config = dict(
    rope_theta=10000.0,
    attn_scale=0.125,
    parallel_block=False,
    init='normal',
    init_std_up=0.0265,
    warmup_steps=200,
    decay_shape='linear',
    max_steps=4838,
    dataset='wikipedia_en',
)
MLP neurons of a small language model. Each row is named by its layer, matrix (up: input weights) and neuron, and shows model dimensions 48-143. Each number is 50 + 10 x the weight over its row's rms, rounded and kept within 0 to 99.
Before each neuron's rows, "fires on" lists the tokens most often at its 100 highest values on Wikipedia text that the model never trained on. A number after a token or word is its count.

fires on: "." 50, " York" 8, ":" 6
L2.up2770:50 50 48 44 45 54 50 43 41 71 52 43 69 57 66 62 34 47 58 50 51 57 58 44 43 45 58 39 52 43 73 58 34 58 48 67 56 43 57 49 54 44 38 49 58 57 50 64 53 50 64 45 36 31 41 56 59 70 46 43 47 32 60 49 51 46 69 60 31 67 55 59 58 63 40 33 55 33 49 41 20 52 59 43 50 58 48 49 36 54 41 71 52 45 49 39

fires on: " in" 22, "," 14, " for" 13, " on" 11, " of" 9
L2.up385:50 51 41 24 63 65 57 63 42 60 35 25 30 52 54 58 44 60 42 62 58 58 30 57 49 54 39 48 42 39 38 48 66 21 26 54 59 28 50 48 54 62 63 56 46 41 36 51 51 50 52 47 46 58 48 47 47 49 31 50 53 42 35 47 35 36 32 40 53 26 43 61 54 49 36 43 68 40 69 46 62 66 61 36 58 57 63 38 45 31 67 60 47 49 53 54

fires on: " " 93, "–" 7
L2.up1021:53 61 42 44 58 53 49 40 39 44 55 41 46 50 41 39 50 69 61 49 47 52 58 46 34 60 70 45 58 43 55 44 39 47 65 35 61 48 53 38 58 50 44 44 60 49 50 57 40 61 40 45 43 50 60 41 41 39 40 80 54 47 48 54 33 67 62 42 53 66 66 40 53 57 42 63 57 48 64 61 45 42 38 58 56 38 44 46 55 57 41 55 48 36 46 48

fires on: "ay" 18, "un" 14, "an" 12, " cat" 6, "il" 5
L2.up2498:40 49 58 49 44 47 36 56 59 43 30 40 44 76 52 57 44 53 48 63 45 37 40 58 58 49 60 50 47 53 43 35 61 57 52 62 57 50 50 38 55 51 43 46 57 43 47 54 68 39 50 56 61 58 46 52 58 47 47 52 37 49 71 44 41 35 42 50 53 38 41 31 42 39 42 56 60 46 52 45 37 52 67 49 53 38 46 57 25 48 45 55 41 46 41 45

fires on: "G" 27, "ag" 15, " G" 14, ":" 7, " Gh" 5, "h" 4
L2.up2165:42 39 67 34 39 47 63 45 65 43 50 45 58 69 77 45 36 58 49 54 56 44 47 51 44 47 66 45 49 61 64 51 53 49 36 68 61 47 63 65 49 64 50 58 44 42 50 54 47 41 61 42 41 49 59 68 57 55 49 39 57 62 58 58 42 55 45 71 51 45 52 53 39 50 41 43 69 50 41 49 42 58 29 38 40 70 65 21 42 46 51 48 64 51 45 59

fires on: " and" 53, "." 14, "ers" 6, "os" 4
L2.up559:62 50 46 42 40 40 42 44 30 52 54 46 36 52 39 47 53 38 63 51 36 71 55 34 51 50 44 40 46 59 54 30 45 30 45 46 46 61 42 73 43 73 56 48 52 61 62 61 60 48 60 38 44 46 43 42 59 45 46 55 48 48 39 44 58 58 51 58 64 58 51 42 47 53 29 50 48 73 42 45 45 39 44 46 52 64 34 45 40 30 65 46 74 52 46 30

fires on: " " 65, "f" 6
L2.up645:51 43 63 57 53 46 57 53 48 30 50 51 48 55 35 52 54 68 32 56 64 53 33 64 68 47 57 40 58 48 61 51 67 58 41 43 61 39 46 26 52 51 55 45 64 56 65 60 41 78 54 63 46 48 69 58 39 57 48 69 58 31 30 44 52 64 45 58 54 32 34 32 33 54 60 54 62 39 34 49 54 65 53 50 43 64 40 56 43 59 64 47 60 49 46 53

fires on: " |" 21, ";" 12, "st" 6, "ed" 6, "b" 6, "r" 5
L2.up564:36 51 56 48 47 63 42 45 58 57 47 69 37 49 52 43 70 45 56 54 49 52 51 56 53 44 56 32 70 59 33 51 51 35 49 44 70 34 32 42 47 60 31 33 37 48 61 65 57 36 38 54 41 57 56 58 65 58 52 52 48 55 56 49 52 40 39 53 43 49 43 33 51 55 37 45 40 51 54 53 61 72 62 57 33 48 56 72 47 71 37 60 68 48 41 43

fires on: " in" 82, " In" 7, " on" 6
L2.up2543:40 63 49 40 63 39 57 50 54 61 48 60 45 58 69 53 56 65 46 40 46 54 40 51 50 57 24 40 55 38 51 52 36 44 53 45 48 50 58 52 53 72 45 67 57 52 59 49 49 65 63 44 51 60 36 48 38 42 61 56 50 54 42 46 52 64 66 46 52 42 44 50 52 59 46 30 47 38 65 37 52 30 61 44 43 60 51 60 35 75 51 61 31 42 35 39

fires on: " v" 21, "m" 12, " sub" 12, "-m" 5, "iced" 5
L2.up1577:24 42 44 39 51 46 41 44 45 61 57 50 46 38 47 19 62 61 37 45 52 42 49 42 60 32 57 46 34 48 71 63 45 60 45 34 40 41 62 48 65 35 51 40 55 44 37 54 49 48 57 62 52 45 35 39 51 08 40 66 68 65 30 47 39 57 68 57 48 33 30 51 45 63 47 52 63 44 49 42 51 69 59 56 32 51 49 57 55 56 67 40 39 38 37 44

fires on: " " 60, " un" 14, "-" 12, " re" 8
L2.up2402:48 58 53 53 52 50 59 31 46 71 52 48 36 52 34 68 31 45 48 68 51 61 55 43 47 53 55 53 59 52 67 39 47 47 49 46 45 45 44 60 50 32 43 41 45 56 45 56 57 43 53 54 51 41 42 54 60 38 41 42 59 52 38 47 46 48 70 61 45 60 56 49 56 42 44 65 53 57 41 54 30 75 59 39 46 59 53 37 50 49 58 48 35 48 72 37

fires on: "'" 22, "h" 10, "s" 10, "w" 6, "ell" 6, "l" 5
L2.up1196:40 41 50 54 47 47 62 56 60 53 45 51 42 41 52 44 49 55 53 57 44 57 63 49 42 65 50 62 58 84 48 68 51 68 42 51 50 61 43 42 49 58 54 57 43 48 37 42 50 48 35 48 68 46 44 38 51 46 35 72 35 57 66 54 61 49 38 48 42 56 48 46 59 55 50 47 42 59 52 55 60 47 43 57 65 47 49 75 53 48 52 33 53 53 46 51

fires on: " to" 21, "I" 19, " had" 10, " would" 6, "'s" 5
L2.up2568:55 56 55 60 63 52 55 51 56 54 61 68 56 47 49 55 58 61 35 56 55 52 39 66 65 47 62 37 45 57 54 45 44 50 48 37 54 45 52 34 73 44 51 60 43 64 39 54 39 60 60 45 57 41 60 43 44 43 55 41 48 33 66 50 61 60 37 48 58 33 47 63 39 54 52 48 56 72 68 48 45 57 40 58 47 52 35 62 52 42 45 60 53 56 64 51

fires on: "-" 31, "1" 19, " W" 11
L2.up1952:68 56 42 57 39 52 46 56 50 54 54 64 56 45 45 44 44 69 53 42 43 60 52 46 39 72 43 58 47 50 58 49 61 38 50 46 47 55 54 36 36 53 51 53 45 58 51 51 61 63 54 31 57 51 34 55 58 58 45 27 33 47 41 55 56 47 53 57 56 46 45 39 56 59 62 48 68 66 38 55 35 60 48 43 41 52 57 70 53 44 50 29 48 50 49 44

fires on: ":" 37, " |" 18, " by" 8, "|" 8, " of" 5, " :" 4
L2.up1172:53 45 57 53 50 54 66 58 26 51 46 31 44 62 49 56 64 55 46 52 51 53 55 26 46 58 42 51 65 55 47 43 45 61 53 49 46 47 44 65 47 54 40 40 55 43 42 62 47 54 44 39 34 55 69 63 38 32 56 45 62 51 69 53 58 45 45 60 66 47 62 30 51 31 43 46 52 44 40 52 29 55 43 45 75 64 64 59 36 28 52 54 65 62 57 67

fires on: "," 36, " o" 8, " of" 6, "–" 5, "he" 4, ":" 4
L2.up683:50 57 50 78 57 61 62 67 49 38 47 31 57 51 61 33 34 33 49 48 54 50 52 43 40 65 51 31 57 37 48 47 39 28 66 53 51 50 63 65 48 71 31 51 50 52 49 50 50 48 40 49 35 43 45 51 36 24 47 40 59 38 49 34 49 50 36 50 60 40 64 44 40 37 52 59 51 33 67 61 55 67 50 58 48 54 49 56 63 46 52 53 39 41 55 44

fires on: " and" 21, "," 18, "ly" 6, " most" 6
L2.up866:63 39 44 43 45 49 37 49 50 55 58 54 58 64 52 32 48 38 47 56 27 56 52 55 46 47 46 60 61 64 55 49 49 54 50 57 43 68 27 61 69 31 54 45 53 52 52 64 38 50 62 45 69 49 31 59 40 54 72 71 48 65 48 67 47 43 41 37 49 43 49 67 54 56 39 52 52 59 44 41 53 52 40 43 72 44 41 59 51 52 53 71 57 49 47 52

fires on: " to" 32, " by" 8, " and" 8, " in" 6, " into" 5, " or" 5
L2.up1490:34 49 62 48 42 52 24 48 49 64 36 54 63 47 60 41 53 47 41 37 62 79 48 36 45 54 31 54 68 61 32 46 60 50 27 59 41 49 49 36 59 45 39 37 56 50 61 49 44 50 69 43 44 27 48 50 70 49 40 56 43 54 56 68 52 36 34 50 38 61 38 45 54 71 58 58 66 49 56 38 59 64 36 58 54 40 25 50 34 51 65 58 53 37 35 41

fires on: " it" 20, " he" 18, " It" 15, " she" 8, "ep" 5, "She" 5
L2.up1787:49 60 39 51 38 56 53 61 57 52 49 49 35 59 36 67 38 53 39 46 49 49 41 38 50 51 47 61 39 45 63 58 59 58 45 59 45 42 37 53 52 60 44 58 61 49 58 51 64 55 54 52 39 68 36 52 38 49 34 40 48 41 49 59 52 43 37 62 65 62 59 65 62 41 50 33 66 26 62 44 40 47 36 56 65 49 59 45 60 65 56 48 41 42 63 67

fires on: "1" 30, "I" 19, "y" 8, " I" 7, "2" 5
L2.up224:71 73 46 53 58 38 40 61 31 60 48 41 50 47 59 48 51 52 50 50 44 48 52 45 39 57 52 54 43 38 48 56 75 46 58 40 36 56 60 50 46 54 42 40 62 45 43 66 38 53 47 34 39 32 51 47 31 49 51 52 56 59 52 44 42 50 55 59 70 54 21 42 62 63 58 45 62 36 51 48 59 46 52 35 60 46 42 52 47 63 50 31 47 30 44 48

fires on: "0" 35, " a" 12, " (" 10, " =\n\n" 9, " of" 5
L2.up2010:50 47 55 60 37 47 56 32 34 49 41 61 56 37 44 57 50 42 71 45 37 55 38 48 37 48 52 52 60 74 45 68 54 59 40 52 52 38 51 41 33 54 43 52 76 50 56 50 39 59 49 31 28 35 53 51 44 38 63 52 48 55 55 57 51 65 47 53 41 52 58 60 67 49 50 41 51 58 63 64 49 43 61 62 54 42 46 35 53 50 44 54 56 41 29 54

fires on: " " 22, ":" 17, "l" 16, " l" 11, "ell" 5, "ern" 5
L2.up2601:64 44 46 51 58 63 49 28 50 39 68 52 43 55 50 40 56 45 59 46 38 67 32 43 35 45 59 51 46 53 48 29 53 47 65 50 54 39 33 60 53 36 65 41 43 29 43 41 49 54 43 42 42 30 54 61 50 55 67 62 51 51 76 46 47 61 49 65 48 33 50 54 59 54 40 43 59 47 54 70 69 58 37 44 61 45 66 38 58 55 60 59 52 36 49 51

fires on: " |" 47, " to" 29, " |\n" 8
L2.up1723:54 49 40 32 54 44 43 34 59 47 53 49 35 56 43 46 69 43 32 49 45 43 30 48 52 60 60 48 56 75 46 55 45 25 44 35 52 43 52 38 55 40 45 44 44 55 57 52 55 41 47 51 40 36 37 44 62 57 55 43 54 67 33 55 34 64 41 54 46 40 54 66 64 60 41 42 59 43 40 60 59 41 40 47 33 56 54 54 57 56 51 28 51 53 59 44

fires on: " at" 23, " At" 12, " for" 10, "ü" 6, "el" 5, " in" 5
L2.up2386:52 47 35 62 44 53 58 64 60 44 47 48 43 50 58 71 48 65 55 60 47 53 45 51 48 49 43 41 39 42 37 39 52 39 60 31 53 37 48 54 63 54 63 40 64 58 52 45 42 57 49 54 37 51 42 57 54 32 49 56 35 44 41 40 47 53 39 54 65 44 55 41 58 28 33 58 45 45 50 42 42 42 30 26 45 65 41 43 60 44 45 50 54 59 53 40

fires on: " |" 25, "-" 16, " v" 8, "-C" 7, "|" 5, " int" 4
L2.up1119:60 59 48 62 64 56 70 58 50 76 57 27 58 57 55 59 55 39 72 56 64 52 48 47 46 44 48 40 52 52 35 61 48 50 50 50 49 40 54 35 35 59 36 53 62 30 42 44 38 43 54 51 46 47 50 47 49 16 48 48 56 43 47 38 44 57 36 62 41 49 51 45 54 46 57 46 53 52 55 48 46 51 29 35 39 43 58 56 50 57 46 55 49 59 31 23

fires on: "," 33, " of" 32, " to" 4, " and" 4
L2.up1284:51 61 56 52 54 61 47 52 38 41 56 40 62 61 53 60 61 29 68 55 48 57 33 71 45 46 67 68 53 42 51 37 51 32 46 53 49 62 27 51 66 49 40 50 63 50 51 38 52 54 42 60 53 46 38 56 26 52 57 44 50 51 46 51 52 56 43 48 38 58 45 61 40 63 53 43 49 32 64 49 55 46 51 45 35 59 61 50 48 50 53 52 54 45 50 30

fires on: "w" 17, "s" 9, "Y" 8, "-R" 8, "y" 8, "a" 8
L2.up1166:41 62 50 51 71 48 56 50 46 46 54 37 48 35 47 44 59 41 46 52 48 53 48 52 54 47 35 63 50 43 30 49 44 69 53 34 64 57 45 45 54 60 60 62 50 46 55 38 45 61 52 39 42 56 36 45 29 60 56 44 36 46 39 50 44 42 36 51 37 54 52 53 54 59 53 52 54 60 52 66 60 51 51 52 42 52 55 61 36 50 47 37 68 49 38 59

fires on: " " 39, "er" 11, "e" 6, "uez" 4
L2.up1768:51 43 47 48 41 73 46 57 50 47 46 62 41 44 45 38 50 51 55 51 34 58 39 46 66 46 30 64 57 43 52 49 67 44 60 42 48 51 59 43 44 58 44 37 67 55 44 51 57 49 24 60 43 27 62 52 40 40 49 53 36 39 62 58 36 55 53 38 48 41 42 52 43 38 49 49 65 26 42 41 47 54 44 51 56 51 55 61 54 80 65 49 52 34 74 38

fires on: " |" 24, "\n" 12, "|" 11, "–" 7
L2.up1236:43 45 67 56 43 69 61 43 59 47 71 36 36 59 49 56 54 51 63 48 49 35 63 50 48 57 40 39 48 51 49 59 38 63 31 59 56 54 58 27 50 51 35 36 48 65 54 41 58 42 53 48 47 23 57 51 43 45 52 33 50 63 59 53 44 61 36 50 48 51 37 52 34 56 47 73 74 56 69 47 43 53 46 41 40 50 53 50 67 55 64 62 58 54 51 37

fires on: " to" 79, "os" 5
L2.up2096:54 51 43 45 53 65 38 38 44 48 64 54 50 51 44 48 39 51 59 60 57 56 41 56 29 59 48 46 57 51 37 56 62 53 47 52 59 40 49 36 41 52 55 44 44 45 61 53 33 31 65 47 52 54 37 49 57 42 51 61 63 54 53 37 65 46 34 49 43 55 50 44 66 34 75 44 64 45 48 38 29 47 41 62 33 26 37 50 54 37 39 47 49 55 35 56

fires on: "8" 23, " in" 13, " out" 10, "in" 7, " there" 6, " In" 6
L2.up553:58 46 50 42 43 57 70 46 72 34 58 57 58 52 66 38 62 59 38 32 43 61 31 58 45 43 35 19 58 42 55 42 53 46 30 52 47 53 60 53 44 65 37 51 76 43 47 47 58 47 47 37 61 58 47 44 56 33 53 60 58 54 39 50 62 57 48 51 65 65 42 48 57 68 48 45 76 60 53 57 53 68 63 43 55 40 36 56 59 52 52 58 53 58 49 53

fires on: " " 28, ":" 12, " that" 7, " |" 6, " County" 6
L2.up2108:42 60 49 60 46 47 50 67 52 42 44 36 46 64 62 39 35 33 56 56 66 39 53 54 41 49 48 30 43 42 35 60 50 51 37 38 44 41 61 49 63 52 37 32 48 48 46 54 49 57 50 48 50 64 62 57 54 33 29 43 41 49 53 27 57 45 30 41 54 39 58 44 49 47 42 36 44 31 60 46 49 50 57 56 49 62 49 30 50 37 61 36 64 65 55 62

fires on: " as" 24, " and" 14, " on" 9, " under" 8, " vs" 4, " against" 4
L2.up2742:51 31 55 33 62 46 39 61 58 52 47 49 46 61 43 48 45 76 57 53 53 68 50 39 67 56 42 40 57 43 45 35 46 30 48 54 47 28 61 58 58 64 55 63 67 46 64 40 53 56 42 32 53 52 49 44 71 35 58 60 48 56 36 61 55 48 36 61 37 43 56 48 63 48 45 46 60 45 58 67 58 51 51 49 43 55 50 51 43 41 63 45 49 63 31 49

fires on: "5" 70, " service" 11
L2.up1042:52 60 48 52 51 51 49 50 27 61 69 50 48 44 54 58 54 73 44 55 37 38 45 43 42 49 57 52 35 49 63 56 62 45 66 58 53 46 56 30 48 49 48 50 57 52 61 66 59 43 44 62 45 65 58 42 50 39 60 51 66 48 35 50 41 29 39 44 42 66 44 54 62 41 44 29 64 63 54 51 58 62 55 53 43 50 53 55 39 46 40 59 44 40 47 55

fires on: " while" 20, "ro" 15, ":" 11, "ra" 8, "ar" 6
L2.up2814:43 52 59 45 58 51 47 46 49 51 48 45 52 49 59 34 39 35 37 49 29 60 50 38 68 48 63 56 36 53 40 36 37 52 37 42 50 43 57 56 41 53 58 41 52 44 61 53 52 62 52 50 47 43 44 37 39 46 42 48 46 48 53 50 52 37 64 62 43 49 28 35 55 28 45 54 65 66 50 56 40 50 35 52 66 34 48 35 58 38 50 37 53 56 79 43

fires on: ":" 23, " r" 17, " |" 8, "ri" 5, "am" 4, " as" 4
L2.up2306:33 42 39 53 43 46 61 53 63 55 31 58 61 45 63 42 60 46 57 49 65 43 65 61 55 31 43 59 61 50 54 33 70 51 45 41 58 43 66 57 47 61 58 39 54 29 42 32 47 47 55 42 39 33 42 28 54 39 49 49 34 46 38 38 46 47 46 54 49 52 43 63 51 67 66 50 55 44 50 63 39 45 52 47 43 50 51 39 44 75 58 62 50 40 43 61

fires on: "." 20, "os" 10, " away" 7, " off" 7, "end" 6, "od" 5
L2.up2566:67 43 49 47 28 41 38 41 64 47 54 45 56 67 46 62 42 28 56 44 51 47 58 51 67 38 57 59 38 54 61 45 36 35 44 68 55 46 46 52 47 41 43 48 31 41 39 57 47 68 57 47 49 36 40 48 55 55 39 57 42 45 55 40 61 50 63 58 58 62 53 57 43 54 47 40 47 48 46 53 63 52 50 39 73 56 59 17 52 60 57 56 70 42 46 34

fires on: " in" 40, " en" 6, "end" 5, " on" 5
L2.up585:53 48 44 45 50 42 27 46 60 59 63 60 41 46 44 61 59 45 58 47 40 58 45 38 57 48 40 52 55 62 37 41 48 39 43 52 51 39 58 66 56 50 59 75 40 48 54 33 50 49 59 57 41 30 46 70 52 54 50 53 37 53 42 40 50 54 59 53 41 46 45 33 43 56 61 70 50 50 54 40 57 65 51 52 46 45 58 27 55 42 67 62 36 66 62 34

fires on: " as" 64, " As" 20, "ad" 5
L2.up1445:41 50 64 46 54 60 39 46 48 62 63 68 42 52 44 46 57 29 42 61 70 68 57 47 48 59 64 64 52 56 46 45 72 55 48 65 58 36 48 59 51 68 55 67 55 43 46 53 58 45 48 48 55 49 39 29 76 37 57 54 52 49 50 55 30 48 44 55 59 44 55 59 51 51 42 46 54 52 48 48 44 58 70 39 35 72 59 33 54 46 42 40 42 38 37 57

fires on: " of" 19, "==\n" 17, "ed" 10, "ing" 4, " |" 4
L2.up2470:58 65 37 46 45 65 55 60 35 37 51 46 42 61 60 51 48 39 48 41 53 48 56 65 35 52 40 52 52 62 37 57 52 47 54 61 42 28 44 48 54 63 52 42 68 64 50 55 58 53 40 52 31 55 64 46 45 58 66 65 36 56 59 67 68 35 46 58 53 61 39 47 50 53 50 52 66 52 49 46 38 47 54 47 59 40 52 44 47 55 58 49 52 72 46 41

fires on: " micro" 16, "ro" 11, "o" 9, "ab" 9, "u" 6, " for" 4
L2.up2077:51 49 34 59 46 64 57 61 45 53 38 17 21 53 49 48 44 36 48 59 35 66 42 30 54 55 43 31 42 42 54 54 63 49 55 48 47 71 54 36 69 44 55 53 51 41 40 71 49 35 56 60 45 41 32 48 54 56 49 59 82 49 51 69 43 51 51 50 53 54 58 52 49 47 42 29 62 42 57 70 49 41 54 52 45 48 46 37 56 47 57 53 52 42 40 55

fires on: ".\n\n" 67, "==\n" 15, " ==\n" 6, " |\n" 4
L2.up2084:42 46 49 42 35 42 45 46 56 51 52 54 38 51 51 37 50 37 49 35 62 41 44 73 41 30 31 31 54 50 52 51 56 34 55 50 27 48 43 75 53 46 51 60 49 45 45 46 40 52 45 56 39 73 51 55 62 61 46 39 51 49 66 52 48 56 46 54 48 37 41 54 37 61 53 47 60 47 49 50 43 44 47 46 54 53 50 48 54 75 52 40 39 50 50 64

fires on: " of" 32, " (" 11, "ri" 6, "ior" 4, ";" 4, "ă" 4
L2.up1080:55 44 39 57 38 49 57 54 40 51 33 60 47 54 28 34 56 65 66 53 51 42 62 40 49 63 47 57 58 62 41 52 47 55 35 60 51 54 55 46 48 61 47 33 62 57 67 59 46 45 41 41 59 41 59 58 58 40 52 51 51 60 52 40 45 53 57 59 56 52 47 47 49 51 61 56 45 60 54 66 47 59 35 52 49 55 49 50 76 38 45 60 55 44 29 56

fires on: " |" 31, " for" 5, " on" 5, ":" 5, " by" 5
L2.up2622:45 48 53 36 69 52 44 46 54 55 50 64 66 41 66 60 38 34 33 47 46 51 41 51 53 40 56 43 68 35 51 52 49 37 61 46 44 51 41 55 50 42 33 45 74 45 75 56 60 50 43 38 49 67 39 39 26 60 48 47 36 44 52 35 44 52 54 40 49 38 49 49 52 57 47 33 43 54 70 55 41 52 53 52 72 57 53 52 52 51 70 59 62 53 52 44

fires on: " to" 25, " that" 16, " he" 4, " she" 4, "l" 4, " said" 4
L2.up1817:50 50 60 60 38 30 54 59 73 55 42 48 44 33 33 50 45 51 45 47 44 40 72 52 42 31 54 48 47 45 53 68 53 49 49 50 44 60 58 35 50 48 47 35 32 44 49 57 52 52 59 55 46 53 55 49 40 44 45 58 44 53 37 50 59 17 46 51 42 39 47 56 65 49 35 38 43 51 47 43 59 48 39 57 72 54 33 39 66 63 29 29 52 69 58 82

fires on: " and" 41, " to" 15, "." 8, " |" 7, " by" 5
L2.up1531:41 52 29 50 46 37 51 55 47 51 46 47 47 35 52 49 59 55 64 46 56 52 38 43 33 29 32 53 41 61 42 54 70 61 48 53 51 37 53 35 40 59 64 31 55 40 54 60 73 63 75 55 58 43 43 43 29 56 49 53 67 52 48 49 51 49 45 37 60 44 57 58 65 56 59 52 55 60 37 59 47 48 58 54 32 60 39 52 62 47 41 73 53 59 48 42

fires on: " as" 25, " As" 17, " in" 9, "as" 4, " h" 4, "one" 4
L2.up1908:41 53 54 48 21 57 46 40 64 57 47 60 54 47 58 38 50 42 69 54 44 67 59 52 41 47 73 48 48 50 71 54 72 48 37 48 41 46 54 53 47 49 53 54 64 54 43 45 44 43 61 49 51 49 41 31 55 58 55 45 51 54 61 57 51 44 51 31 43 59 56 50 54 47 52 51 61 36 59 49 60 58 45 67 46 52 60 57 61 46 39 60 40 48 36 63

fires on: " and" 60, "r" 7, "g" 4
L2.up1513:40 61 57 52 57 41 50 53 63 38 55 38 61 46 38 59 50 42 63 44 56 51 58 38 47 39 43 52 64 63 61 44 48 54 36 59 60 53 44 72 33 47 42 44 62 59 65 51 56 50 35 41 43 54 53 62 39 37 60 42 42 33 49 42 52 54 75 65 40 57 69 59 67 64 52 49 54 47 52 28 59 59 43 51 68 41 51 62 43 56 47 53 44 53 58 59

fires on: " " 30, "-" 11, "(" 5, ";" 4, "ig" 4, " (" 4
L2.up2293:53 53 55 62 41 44 61 52 67 32 48 48 40 55 33 40 62 47 52 54 76 46 30 56 33 53 60 51 37 59 53 34 50 58 58 53 36 33 52 41 51 52 63 47 52 29 50 49 46 60 28 46 42 62 55 42 44 66 49 60 57 38 28 45 67 50 39 56 60 38 56 67 48 52 51 50 67 39 60 53 40 66 52 53 50 58 42 53 48 46 53 48 53 50 59 61

fires on: " |" 35, "'s" 10, " " 9, "re" 5, "7" 4
L2.up313:50 38 58 42 69 46 41 81 52 44 39 42 36 57 52 50 58 43 22 39 38 55 38 39 46 53 50 54 55 31 39 48 42 54 44 44 47 22 39 53 50 42 37 33 59 32 44 34 42 60 50 44 58 48 42 55 46 63 52 40 44 51 40 54 55 44 41 61 48 55 59 65 49 19 39 52 56 53 44 51 45 44 57 39 22 42 62 41 54 49 63 30 66 68 55 37

fires on: " R" 46, "g" 12, "j" 7, "p" 4
L2.up605:45 45 42 55 46 58 60 56 79 43 64 53 44 54 40 56 44 59 38 59 55 47 54 37 40 45 41 57 42 51 51 55 49 25 42 44 60 64 56 60 58 63 44 61 66 46 47 71 39 63 28 44 52 50 63 54 48 67 44 38 41 50 41 61 39 48 61 50 36 64 48 45 70 64 49 27 47 30 40 50 48 39 50 43 64 31 48 53 46 58 53 41 45 52 58 62

fires on: " " 28, " |" 14, " Head" 8, " head" 8, "'s" 6, "eck" 4
L2.up1309:59 37 63 50 82 47 58 54 50 50 48 36 43 66 36 54 52 49 52 52 69 54 37 49 44 33 32 40 54 43 53 55 56 50 34 41 37 47 64 37 59 58 66 45 72 35 56 34 50 39 38 33 77 61 49 56 53 63 54 63 47 33 60 44 51 61 57 58 57 47 45 44 40 59 57 47 58 40 37 37 52 56 44 58 49 37 53 49 26 50 51 51 65 50 42 32

fires on: " |" 44, " as" 21, "-" 18, "|" 8
L2.up724:44 64 49 47 49 53 47 50 39 49 45 65 57 42 49 46 58 59 50 68 53 51 52 57 34 46 47 53 60 19 35 45 61 55 34 37 38 28 44 49 41 61 50 53 71 52 52 33 36 30 58 48 49 46 40 62 48 22 47 49 49 46 52 46 47 54 50 48 45 56 61 51 61 61 56 32 59 41 45 47 39 33 63 57 60 27 59 38 53 62 22 62 58 40 54 45

fires on: " L" 14, " de" 13, " H" 8, " De" 7, "ast" 6, "ot" 6
L2.up1035:42 40 73 49 45 55 68 61 32 50 67 63 56 45 50 46 49 33 46 40 60 52 57 50 42 51 59 49 57 54 44 60 60 54 46 44 61 52 45 62 54 51 71 67 50 56 64 41 46 48 43 58 48 37 40 40 44 52 29 42 48 50 56 48 30 26 43 59 56 75 46 48 57 30 48 55 51 56 36 40 43 55 54 57 50 51 59 37 52 52 59 44 42 38 71 38

fires on: " of" 32, "." 13, "," 7, "–" 6, "-" 6, "th" 5
L2.up2570:49 53 71 40 40 63 36 61 47 49 41 51 33 57 46 55 47 37 70 60 49 47 35 58 63 64 44 55 39 45 34 50 41 50 61 42 47 60 51 50 52 49 35 47 40 39 49 46 41 38 53 42 45 50 43 58 48 40 65 50 64 40 58 56 57 46 47 67 63 66 52 73 26 57 50 58 48 45 43 52 59 65 49 48 55 53 53 65 49 36 52 38 58 52 56 27

fires on: " to" 17, " in" 11, " at" 9, " on" 7, " F" 7
L2.up2197:45 42 45 57 55 48 48 62 46 58 55 49 55 45 42 67 51 63 58 68 47 52 38 53 39 50 17 56 69 55 55 34 41 51 46 39 49 42 54 60 47 55 70 51 37 61 41 40 32 48 52 48 48 37 48 59 54 43 49 62 52 34 49 39 62 67 46 59 46 48 41 44 50 58 43 57 47 43 57 67 61 57 42 53 61 49 44 75 56 48 58 60 52 47 52 53

fires on: " |" 88, ".\n\n" 7
L2.up11:40 54 26 44 55 52 49 65 64 47 46 46 47 45 65 53 57 49 48 51 59 41 63 49 53 47 46 45 62 41 48 50 44 59 36 44 38 41 32 71 44 55 67 48 46 53 51 60 47 55 54 52 50 51 64 27 41 41 49 50 55 54 58 52 60 59 38 66 60 51 40 44 53 60 43 50 65 49 65 49 46 63 60 37 48 41 57 19 34 67 38 45 39 44 51 47

fires on: " such" 37, " so" 8, " later" 6, " Later" 4
L2.up2079:43 47 45 44 49 64 50 42 46 38 38 36 64 51 43 51 61 36 52 58 52 52 51 53 69 56 58 29 49 55 35 51 50 59 52 43 66 58 40 71 65 57 44 63 29 41 46 43 48 49 37 47 54 46 61 47 48 49 46 29 51 53 36 65 37 47 55 32 55 52 47 43 55 50 55 57 44 55 45 68 58 49 58 52 67 43 44 44 64 39 46 47 51 51 53 39

fires on: " such" 37, " in" 10, " so" 4, " under" 4
L2.up1867:57 45 61 37 51 47 47 69 47 49 40 39 57 31 33 42 45 39 48 65 35 47 58 52 54 61 39 52 45 46 44 49 47 57 41 28 44 36 41 46 51 61 43 49 29 60 39 41 43 50 51 37 62 42 50 63 71 61 49 34 47 44 48 62 49 68 41 39 44 40 47 34 60 55 38 57 69 60 60 55 68 45 49 57 59 46 50 38 62 49 59 43 58 49 41 33